config.yaml
rope_fraction: 1.0
attn_scale: 0.125
tie_embeddings: false
schedule: "wsd"
seq_len: 256
MLP neurons of a small language model. Each row is named by its layer, matrix (gate and up: input weights) and neuron, and shows model dimensions 144-239. Each number is 128 + 32 x the weight over its row's rms, rounded and kept within 0 to 255. Numbers have three digits each. A neuron's up and down rows have the sign that makes its largest values positive.
After each neuron's rows, "fires after" lists the tokens most often just before its 100 highest values on Wikipedia text that the model never trained on; "fires on" lists the tokens most often at its 100 highest values on Wikipedia text that the model never trained on.

L3.gate128:104124124101072119115142135157171080132112140111129148171110099119147117104138127095131108080132137145090156113164129051122129171114109136129071161193134115082143092134164181174089136113143103122136149116142105155189130108118132112137125173076129125174157118129187122119118110122204090156
L3.up128:210064096152164123140113101106129177099176143151194141163131136131088150174142176069180142099146122129128153153200172154154136172125115139189125106166111172122081054134087142110178118156092139136108145136105160134162111150134132148167161132161169101123136100157127154253111120111092198120
fires after: ",", ".", " h"
fires on: " but", " However", "owever", " As", "l", "ther"

L3.gate3:093162123182144106121123179145053046133147097134148183091107141155085167135085156084082151106189187190177095057085126162135141035190148189103143150130148170110140104135149128128097070167154166127110103136171141149086185118126099162147127107116072146110118141178135119091116158113116090107
L3.up3:182151102102106133117181158213065093186143134129073186153102088178068194041066156128123171110161135178162095129134092123118115123107103143083081146115158134125187144108153115113092132105158122094174138186141180131099123119113099174104125136136065116087114112113105125129098109143155146125
fires after: "-", " of", " ", " (", ","
fires on: " ", "0", " the", "1", "|"

L5.gate51:109165182109120102180130149138143140136050086134138175140077149179118096129157150066188132125100166152120107106100099130179138158131126115130141213123127083088083108164159191124130110099074132123090200155140151205126115095087142120118081102121149150128175088113190197146163088059140114124
L5.up51:144106098087092099137129156164109167159087106156177082149118118117092069106160088067161152057083154112178127082151122189160112136129123117150135205073109112090082141183161142092107117167036181165155127172145160164057086105123185147143112133063120129121126159139130154162133096106167105100
fires after: "T", " H", " T", "H"
fires on: "C", ")\n", "op", "ot", " top", "ip"

L7.gate33:162121140116085170148128181141113170123091073154171098134144178114117163180088114106124144144125098106123142142088155148103120162131164186203091126117128091109200106157142112140103095096092122149117133137107077114137125167111135125116076159151113171155089147111129099158092073179121166133
L7.up33:148150126102124110157087166111104175083148132183102147149088136084107117188105136116108085126126127127068171148165115134120105102077130155186088058153169084122185129166154069167133126087060153103140152133115100126161073167109142138167094165136116153126126132129077113143110092100172149120
fires after: " is", " —", "re", "|", " ("
fires on: " and", " a", " |", " is"

L2.gate252:140092135131046146109139185234169179101114095149092186139111118170141081128131102114170159113159126177146121182130149159131130171137113136130125152153070161133090090138161110086152123113114179100078216124144108131133141168092112123107051138137120153125121182138163125081084118142111162124
L2.up252:174135106103077163165145149199126160099105112165117117162102150144169048137169151103175116097156103170103163160142206164141160125184136117124109116174151151110160128144154102123160115159090112133108183128134101170129112130142154043126127093114151102117110136151199118153184064105120096107
fires after: " —", " ", "s"
fires on: " |", ";"

L3.gate182:113125118139181162084132123163130123136105183130121144111061093082125093147097164126139205119088107110149103181107137158111121122131125139141128178160180163117123142119186027075115180147098109224097100156117058167146129092112083141176138100152169141146131125172152145149134178063142099099
L3.up182:204100080141090141230123130150082151067127120106052128153151042136113140172142126110101179158098181158194115201177130151186141112103095132087118136096086132134126084150099121175101122120139133136062149161122192149114120119030123076110120118163108099105128065123103161088101114141118067120
fires after: "C", "D", "E", " G", "P", "I"
fires on: "S", "/", "N", "T", "D", "M"

L2.gate189:095099163067084080071038114139082117141133152088153169111143083135135167153150114101113176126131189114116043176131157123083149104113095116116125162076141145182195073124128142058152179168150146110167113185103118192146139132140125141085161153179118134103112066167159155163095155128127157156
L2.up189:134136158128089096163116130117135177108123128109103175211126109118125086106112113125131121141071121145107072114133129141146145129111145118172136127062175126106058116144136050154110154108139128158089119132115137128124087145193132159127095157131096101148144125062144138129122165117151104073
fires after: " (", "-", " G", " comp", "P", "ure"
fires on: "C", "D", "on", "N", " I"

L2.gate91:123102132137080119070096100107077215125045087157135073146126085095171130130172156129116115156166145080102116158198119105088170143120148115138153100185072135145128132171135150101099141179081074165149170062129101122119139133171100167069178156090117131137138168122107139109102134096140114113
L2.up91:154152164100123107185156121160153121132031196127102144127125110134137104134121102124089147156089134132126170135188099137116085099098170091100087107143118149108153106146086173121123086150157116108175161141110152091101140128139064137093155091137086139124161150133130149114116064113104188108
fires after: "|---|---|---|---", "|---|---", "'", "22", " M", "21"
fires on: "\n", "|---|\n", " s", "|\n", "as", " place"

L3.gate134:093097067146127173153112105097103155125131096106134163130157132129138125171102095161129188134166113176101076126110150151088084132095101107039124172125156089127132135128227133153133178112130083099144136141160121114164106127143115140120149095095115183111121145091155150111133068119160105053
L3.up134:161148060131143101098176074136147130127124117193132149057154115130126171126170146179072113155156143129091175110111128112110156161104121157104150093142107129155129165118153129082112158070103130145114087119134146189172075104178178107126149158101131140122169102141095081149167145105069133080
fires after: "\n", ")\n", ";\n", "%"
fires on: "-", " were", " is", " of", " was", " the"

L7.gate307:116129161135162101084125143187157135155113142112167174122112101106096125128094116160062147114121117164131123068095103134119107097140132168189122093170175068106114173146147156135129185127164173144109123170129166160120124115060115180114189122118067080175079121138157147111123061179094153146
L7.up307:148134135179102067103134109110181155168146144052135112175132119113103095112139120152129129122167082131126131120116146041114124020149134101112153160104109124128100134120168179149073123127125069121139116130120102151119191075152185194110204157113134109124151102119169152141143088127121101105
fires after: "20", "19", "ed", " was", "g", " F"
fires on: " a", "22", "21", " dec", "23", "ollow"

L7.gate115:108118079123125141123199177135098104123111162167165132157121160160127099134090084098113167114120092103133134140108129066088131168125138049111193144120111161175161171152176181082118106136130096122084146109128168147123159125144162174135167164159122140116134152113182139147119054133176116125
L7.up115:169126137127151111094155164141155155115129048161111163078084105073114127126148116079126110141108134157142135092182169119072113171140119148164110118141117146113159133088076133192060173089088160155192095143148093105126147102054143126162122161156092137116090123201093111114112135086083131140
fires after: "\n\n", " is", ")", ")\n\n", ",", " He"
fires on: " an", "=", " was", " is", " a"

L7.gate232:161129175119127139063124149159172143136094148133163188172119146160071141131136134117091109143125161181076167159089133126111122119110093172205129139116185162122144136173139027171113158152127108094146163130102070117117146150182120106144097113084105189120159113078126111153136143193152140129
L7.up232:161109119147137162124100104163137165113138126113124144143117169123132145122127101085084126147130157167124139161125160173133129107166167152190144121127138097134166081201143092134115151118134104180147161100118078131121132137166148129132109071149127145132138190124133112055149135143125145090
fires after: " |", " M", "|", " in", " F", "r"
fires on: " D", " M", "F", " m", "W", "oup"

L7.gate235:120177133111139130128155134131202079098099198108164126156126170084157161164137163191111114143080133065130158109123155156069112105163123128135069122180107176101087155152170105159150137126117123172119156099130182040127099091127118130067171151163089140104152065102114125147081141113114124081
L7.up235:145147131173147155171146140123186124112097147107134143162187085128170136139172114176138134097095108139120172104105103115117144102175147155184151117111095155138085107113122155173126162123146101179132111167132214080144089120123174126139183114170137124104111164135103102132107083134095118132
fires after: ",", " December", " June", " October", " January", " September"
fires on: " ", " g", " ex"

L5.gate210:144103165123136101079114153148103103106129139079101164125143175102053108121144174137079146141135154076165095118103169107100111140096154088118160155136098096100091112153165170187148155136122090095151109112161134088153148132122146132139106139140131109115145116188149147113161069130123095093
L5.up210:115123111120086113143171141170144132193098111086120128080139122058100185113141104142167120083142170121160130155205206152155089144143134091170171099130064071146099086105112153125152146138156135135130082135122123109111111109162129151141125150124129081126121141162081151142124068096113122089
fires after: " Cl", " imp", " in", " H", "l"
fires on: "if", "ay", "ro", "j", "e", "ep"

L3.gate245:139143159130158107118156219123112132125077115074144103155098184106090125170186135129105154149100149144137112120087144128162111116163172181136104103161127128077173149139112144138116084150110143108079148110109150127139151133131142164097120147109023208183181083130131198093091112102105157148
L3.up245:128139104114067106107135129116099189167095081068152102156115103154137123170134139119120157126144072117145102174127114152136074139159110141137139110052069133182100125105096113088129108116152082116156117118107088162114108153146159139086134162177147131132090165113101124160160137048151140177
fires after: " on", "On", " August", " May", " On", " October"
fires on: " "

L3.gate32:107077129140174114098147116132119152088145133070142175114140104109132113148100135113093153076099112113158103105105124167098108114060114107131058123132150138137103129188214094101152184142113062095128123143130158101069106133119088175066168154175142197160145154115189145169099092127187066117
L3.up32:162121124114099127102103165158119130090156127107134175164147150157126150113152152129115159080153088176157173111168096162125162158086133114143099117155148137099114118159143140135072152127128083166142082136173127115084127106087088134113139138161119129176194098128116174145123115177171103129
fires after: " in", "In", ",", " In"
fires on: " ", " July", " December", " March", " June"

L3.gate54:149156184131119117183126253114127131127069116128144149168100142146130130159183098135150169127121147077070119126078095139158119083098145162156082127166122169136148130142125140129104169164094124107170152147133229081178118127061126084124146166158118167132153086125141125153151053128173138158
L3.up54:139123133103081105173135192119113116078083080140184124147105135150079159175169148151124192118163083150124126113089162121118096141105108129132118097111029106149086169112111134101084085120145110076135115137140151122153099137133136161096152083114102116174093150130095106108108153167154190112
fires after: " March", " August", " May", " June", " October", " January"
fires on: " "

L7.gate141:197121127090145089135123165135133145157132142172101121163068143138143081106155098079050154180125142157172104113102093177117119083127141174137136127112120147133114123109103092153114147158119107130084094157102118109124107213135133057165161132137105119124087107131125155087153165079163116083
L7.up141:086166156179136101081093122151141128115129105079125159188114125175128129095120128121102145112071137168120098116127086131075101117170108147132125102139124180119139101064113060136169140134125080136114181155143118160092104153096188055158110082155098121150125070105109135127183161132131171127
fires after: " the", " M", " D", " l", " F"
fires on: "F", "D", "ab", " death", "W", " act"

L7.gate206:149107134166118129119169166162107129198118112167129129149106119165151146100092138153158162021096186121085130155111130104142148082130183113093163116130177075116100167120117134198118117157174124055122137102123114107093151175108088179130162126093151144106104090094058111093139131088092151110
L7.up206:132129123171139112125131165124082189095122121164189161144104120110089169133144141082105082114140168109117171136132125079094101088086148140091163069145187067105149111102175193140046146051083147108131179185136160113136164142149108224169140153111143122095114099153129113081140135066084125079
fires after: "-", " |", ":", " (", ","
fires on: " J", " D", "J", " K"

L3.gate222:139095178117104121112174183166117184122098154103099162098090086157132128117175139175162139141184098098136139144143096108114167138103148179081152158095096139159168164167096100082094212184080097120076129208138067077127118158115122144120136159117089127074160136114178107158086060125185081121
L3.up222:130108154135097120057079137166153190131105143142153104113062112115079121135107097163129165117146094091139160136155129109158134138122167147123154101171107122031139133120143044054158192153070167206072113045140124118116157137099164127108133187105153088107155167121152132130132093132152173163
fires after: " ", "%", "otes", "ate", " Party"
fires on: " |", ";", ":"

L5.gate237:197159115103137136029136139147135112127139148104137137230203148151162130145170135111142128097149125154163157101131128126075108162117072133162171151142130108155061114150151125134149111184137075158092148162145120170122094111209156200169108106067143138156167108118177120158154109129115175088
L5.up237:111185159139124157113118100128196107081085072092102126138097124218130145123077158119122158130106097096125168162073092148152161161097142209148078129088094109135108106139112151174189091115123245137126084106111096152147098121101124113174095133119121107113157151170119144144116074116113198185
fires after: ",", ".", "A", " R", " B"
fires on: " as", " As", " And", "s"

L2.gate281:112139140120087126095155105085075134113180115139138197142130123159134123168151137121105087175191178078126093127123130048141094158141149099098128171108133078115155141173131139179122154131100103089081164112107069091088105160132094130079126118149102159105140138080153165109082129072105122132
L2.up281:108080110137093088136113145135091165089187077127091197127126081160132158138170113110144132119141164176154111081105098073134155152125183138114125132093123109111151185118081154182146144134081135108060138139153104118098134127118106140134107085161076123114172096179114159099066075111117139118
fires after: "\n", "===\n\n", "==\n\n", ".\n\n", " ===\n\n"
fires on: "|", " (", "\n"

L2.gate129:181144131128136101129071140115145180139179136068112134154172116134129149126110168124075109131124120007156069146181093134120135161153162156087077141111151086122153107142121146107115201106087107088102127126132120080129133116161151183103167124175083107186115137122107130110106107107120115105
L2.up129:125113154120136157085130151149175169104157181124113091112121104122103164119061189108110195150177090155223135130104128121161113084129103097076111110134132161103138162129157107122137176118101148118120069181179097173200143104124123085127127149110084091137163124122136113140088127167079052137
fires after: " in", "In", ",", " In", " December", " October"
fires on: " "